python train.py --n_layer=13 --d_mlp=1024 --activation="relu" --norm_place="pre" --qk_norm=false --bias="all" --tie_embeddings=true --parallel_block=false --init="normal" --lr=0.0113 --lr_mult_o=3.0 --lr_head=0.00639 --batch_tokens=65536 --train_tokens=372800000 --steps=5689
MLP neurons of a small language model. Each row is named by its layer, matrix (down: output weights) and neuron, and shows model dimensions 234-329. Each number is 50 + 10 x the weight over its row's rms, rounded and kept within 0 to 99.
After each neuron's rows is what it responds to, as a language model described it from the Wikipedia text at the highest values.

L4.down325:38 33 53 51 60 48 65 49 48 45 58 40 53 57 57 47 45 52 62 57 34 38 58 36 70 57 53 25 61 51 40 69 46 44 60 46 53 43 41 68 44 40 50 53 33 62 38 50 63 47 46 50 36 44 34 33 68 47 40 37 60 43 46 35 48 42 50 53 48 43 56 47 49 59 45 40 49 53 38 55 43 51 49 54 49 46 50 38 48 71 47 54 37 65 43 50
Responds to: Mid-word fragments

L6.down355:56 48 45 51 35 44 51 39 57 44 46 71 58 55 36 48 66 61 54 44 38 33 54 35 37 50 43 56 40 40 36 53 43 51 60 33 57 52 55 46 44 46 46 29 40 58 50 62 52 47 47 40 49 51 58 44 35 54 66 54 44 65 44 26 31 55 29 33 50 42 69 47 50 30 44 39 46 48 39 56 57 61 42 48 39 38 57 46 39 40 53 44 48 48 55 43
Responds to: Standalone space before numbers

L7.down699:44 50 66 54 51 45 49 47 42 49 51 48 37 36 65 51 45 44 35 32 54 42 59 38 64 55 46 45 52 40 36 41 48 44 58 49 36 45 50 67 38 47 35 40 47 60 53 45 36 56 46 44 61 43 62 71 41 39 34 50 48 57 48 39 54 42 56 58 61 55 32 51 71 53 49 46 56 55 39 68 46 55 56 66 67 69 44 59 33 42 55 60 53 67 50 43
Responds to: Mid-word and compound pieces

L4.down782:40 48 43 61 69 31 37 42 40 35 49 53 64 52 25 53 52 64 64 30 41 43 45 42 56 49 56 41 61 65 49 42 50 54 56 57 58 32 57 43 32 60 47 53 49 62 49 60 47 59 47 56 43 51 44 43 44 50 45 48 58 49 40 66 45 40 42 51 32 50 43 68 57 51 55 51 31 52 54 48 82 40 45 63 48 40 67 50 51 41 36 45 65 49 36 33
Responds to: Word-initial capital fragments

L4.down345:69 32 61 47 52 47 43 54 48 41 54 53 58 59 57 57 50 29 40 49 40 53 51 41 66 48 54 50 55 26 64 51 44 48 53 36 59 41 60 52 42 40 55 65 68 41 74 43 46 56 50 47 48 38 57 47 50 44 32 44 58 55 51 45 43 50 54 51 52 31 43 63 43 53 49 39 48 50 46 54 64 34 41 45 56 73 46 48 64 45 66 38 49 42 40 46
Responds to: Mid-word "ough" fragments

L4.down1013:46 56 43 58 50 67 62 52 45 42 36 46 56 48 55 35 64 32 46 54 54 46 45 39 54 53 61 59 36 34 50 71 51 40 43 39 61 46 47 44 49 58 54 44 51 36 56 44 57 56 70 32 44 65 49 68 37 49 64 61 41 57 60 44 52 44 46 55 41 66 57 41 62 40 55 29 64 25 53 50 59 45 52 48 60 29 44 56 51 48 48 60 52 57 58 39
Responds to: Standalone space token

L7.down292:58 54 50 56 63 54 34 40 50 44 39 59 46 42 37 61 48 54 54 66 39 49 31 40 38 47 51 60 66 38 53 49 53 54 38 36 50 50 57 50 52 59 53 64 56 43 45 72 56 46 56 39 52 50 54 50 45 44 53 35 51 44 58 48 44 51 42 72 51 50 45 38 29 56 60 64 39 40 48 48 62 52 73 60 61 45 40 40 59 48 67 52 65 30 66 51
Responds to: Verb or linker before its object

L4.down523:45 66 51 54 61 35 63 43 62 42 48 43 44 59 65 57 44 47 43 54 54 73 67 58 46 38 70 51 54 43 68 42 44 34 56 45 57 76 23 62 55 58 47 65 44 53 43 54 43 40 50 42 56 42 33 36 50 59 61 56 50 56 37 49 51 44 58 53 43 45 40 46 56 62 42 48 42 33 48 56 39 64 64 60 48 53 37 66 43 72 64 48 47 49 56 52
Responds to: Subject's main verb

L4.down703:54 43 58 56 69 59 43 66 44 59 59 54 46 44 56 58 69 45 51 45 37 58 53 40 58 40 50 36 53 48 40 52 45 46 57 40 49 58 43 39 37 67 61 54 50 48 59 74 56 41 36 65 63 41 42 46 46 51 55 53 61 57 51 47 37 51 49 48 41 65 36 52 53 50 55 58 51 55 41 46 52 60 45 70 42 52 46 51 70 80 66 42 46 69 66 45
Responds to: Affiliations and competition names

L7.down708:69 65 45 53 52 59 45 54 65 48 37 57 46 51 48 50 36 55 47 48 48 46 42 57 54 37 38 58 38 59 47 49 56 39 51 52 55 51 51 62 70 41 45 54 45 40 48 48 69 52 43 44 62 61 54 58 42 56 49 48 56 49 55 53 49 68 61 27 47 50 48 38 38 50 50 45 56 56 67 57 49 43 50 58 59 61 55 47 56 37 33 55 42 67 44 60
Responds to: Sports league names

L6.down28:44 32 66 41 39 57 61 64 68 56 36 57 55 49 48 50 46 54 54 61 38 34 57 47 59 50 51 63 44 41 40 45 67 50 52 63 54 50 49 55 36 37 31 64 27 49 51 55 48 46 49 30 41 46 45 50 40 42 39 53 56 75 57 58 46 65 42 44 51 63 57 38 65 50 53 51 41 61 50 43 43 59 54 76 64 63 59 27 26 52 52 46 38 64 46 56
Responds to: Final token of names

L4.down510:62 51 64 40 50 41 57 43 56 47 63 43 43 57 47 46 43 55 52 64 33 53 60 43 53 60 74 39 53 55 48 54 56 56 63 40 50 41 68 38 34 44 29 50 41 60 51 51 38 55 57 32 48 56 43 60 68 47 57 63 45 49 67 39 66 47 64 36 59 43 69 46 61 60 59 41 51 41 45 53 58 24 34 38 56 61 60 42 49 60 64 48 58 47 47 65
Responds to: Common words within names

L6.down760:53 63 59 51 35 50 68 41 73 50 45 59 27 61 54 40 53 43 37 55 40 58 37 35 48 49 50 61 50 37 48 63 54 47 54 29 39 53 46 75 54 60 58 57 42 47 35 61 58 33 52 39 41 32 45 68 63 67 37 46 60 60 41 53 48 51 63 42 42 49 51 46 63 38 53 54 40 55 37 55 61 39 50 52 53 30 66 49 51 51 58 55 49 50 45 49
Responds to: Main verb completion

L4.down621:62 48 57 44 67 51 41 73 63 43 49 63 46 58 47 36 46 47 58 47 51 47 59 53 68 44 57 68 48 55 41 53 40 48 61 44 52 60 61 55 50 47 51 49 53 59 59 60 63 41 50 47 63 63 47 48 55 70 63 51 47 44 65 60 48 37 43 38 63 43 59 42 68 46 48 36 68 45 47 61 44 57 48 58 54 66 66 45 39 60 49 50 56 50 45 28
Responds to: Past-tense verbs and -ed

L7.down138:46 60 37 55 53 70 52 59 37 56 34 62 62 35 43 61 48 48 55 59 43 50 49 42 50 54 71 31 43 59 48 59 54 60 48 62 49 57 40 58 45 50 41 38 55 52 33 25 62 46 53 52 65 25 63 51 55 33 54 40 37 35 49 47 44 46 52 44 63 44 43 47 46 69 70 39 39 40 55 61 38 41 46 52 35 48 61 36 54 49 47 56 38 30 57 58
Responds to: Coordinators linking alternatives

L6.down657:40 51 56 51 52 54 55 52 36 40 42 73 49 67 37 63 57 41 54 46 41 58 39 49 31 35 65 35 45 59 61 50 56 44 51 51 79 50 49 52 46 56 35 53 61 47 42 48 61 41 32 48 59 53 48 42 46 59 59 42 50 45 63 50 45 38 40 51 45 43 60 59 70 28 53 49 30 61 65 56 55 69 62 39 64 44 66 51 54 59 57 26 51 51 49 66
Responds to: Word-start fragment pieces

L7.down526:49 47 59 48 38 57 51 55 55 45 52 33 49 54 51 56 47 40 43 50 29 48 57 46 53 57 42 37 40 33 43 36 52 46 55 41 46 52 43 51 68 45 53 52 60 42 40 31 77 44 45 55 47 53 53 54 54 44 62 55 35 52 53 32 63 40 29 42 38 49 54 45 62 49 37 46 47 50 49 62 44 51 53 39 39 50 51 53 62 57 33 41 53 49 46 40
Responds to: Word-internal continuation tokens

L4.down274:30 58 49 61 47 60 55 64 44 50 41 46 47 42 39 59 43 62 55 66 34 52 72 46 44 47 50 58 63 48 41 40 42 49 36 39 66 41 51 55 52 42 40 45 70 59 24 53 61 43 52 43 44 60 63 70 50 54 54 52 54 19 60 21 49 59 60 26 44 38 45 57 39 38 51 31 39 53 38 51 57 61 42 57 42 64 64 40 54 59 39 65 38 31 46 41
Responds to: Specimen and noun endings

L7.down374:43 33 70 48 56 59 44 46 42 53 34 55 53 53 56 32 57 45 22 40 54 66 51 62 39 57 49 56 43 58 53 35 64 56 50 53 62 52 60 27 56 57 51 53 57 66 57 45 49 49 56 45 44 37 38 45 53 58 37 52 44 67 45 45 56 57 61 43 51 43 51 47 54 52 56 43 57 57 49 49 49 42 56 44 42 37 51 71 52 49 67 35 49 56 49 49
Responds to: Predicate after biographical subject

L6.down648:50 44 53 44 60 34 60 50 43 34 47 51 47 40 47 46 41 60 65 51 48 65 55 49 15 44 37 58 50 61 45 36 39 52 61 41 44 33 31 54 55 38 70 20 65 38 39 53 40 64 57 56 58 39 52 52 48 50 34 48 63 44 32 42 58 84 55 52 57 38 43 42 39 55 66 32 49 37 52 39 31 33 42 46 72 49 61 67 41 59 45 76 58 39 38 50
Responds to: Before an upcoming name

L7.down871:29 53 49 66 55 43 67 39 65 48 53 43 43 47 48 54 56 27 44 42 62 50 57 50 42 40 68 35 42 49 54 67 44 24 48 57 43 78 41 46 58 55 56 44 52 46 44 40 56 36 50 45 50 53 47 53 66 57 41 50 36 55 42 44 53 65 70 62 58 64 61 63 58 36 59 37 51 57 55 55 47 44 39 60 54 64 48 37 52 52 60 44 51 47 58 54
Responds to: Mid-phrase linking pieces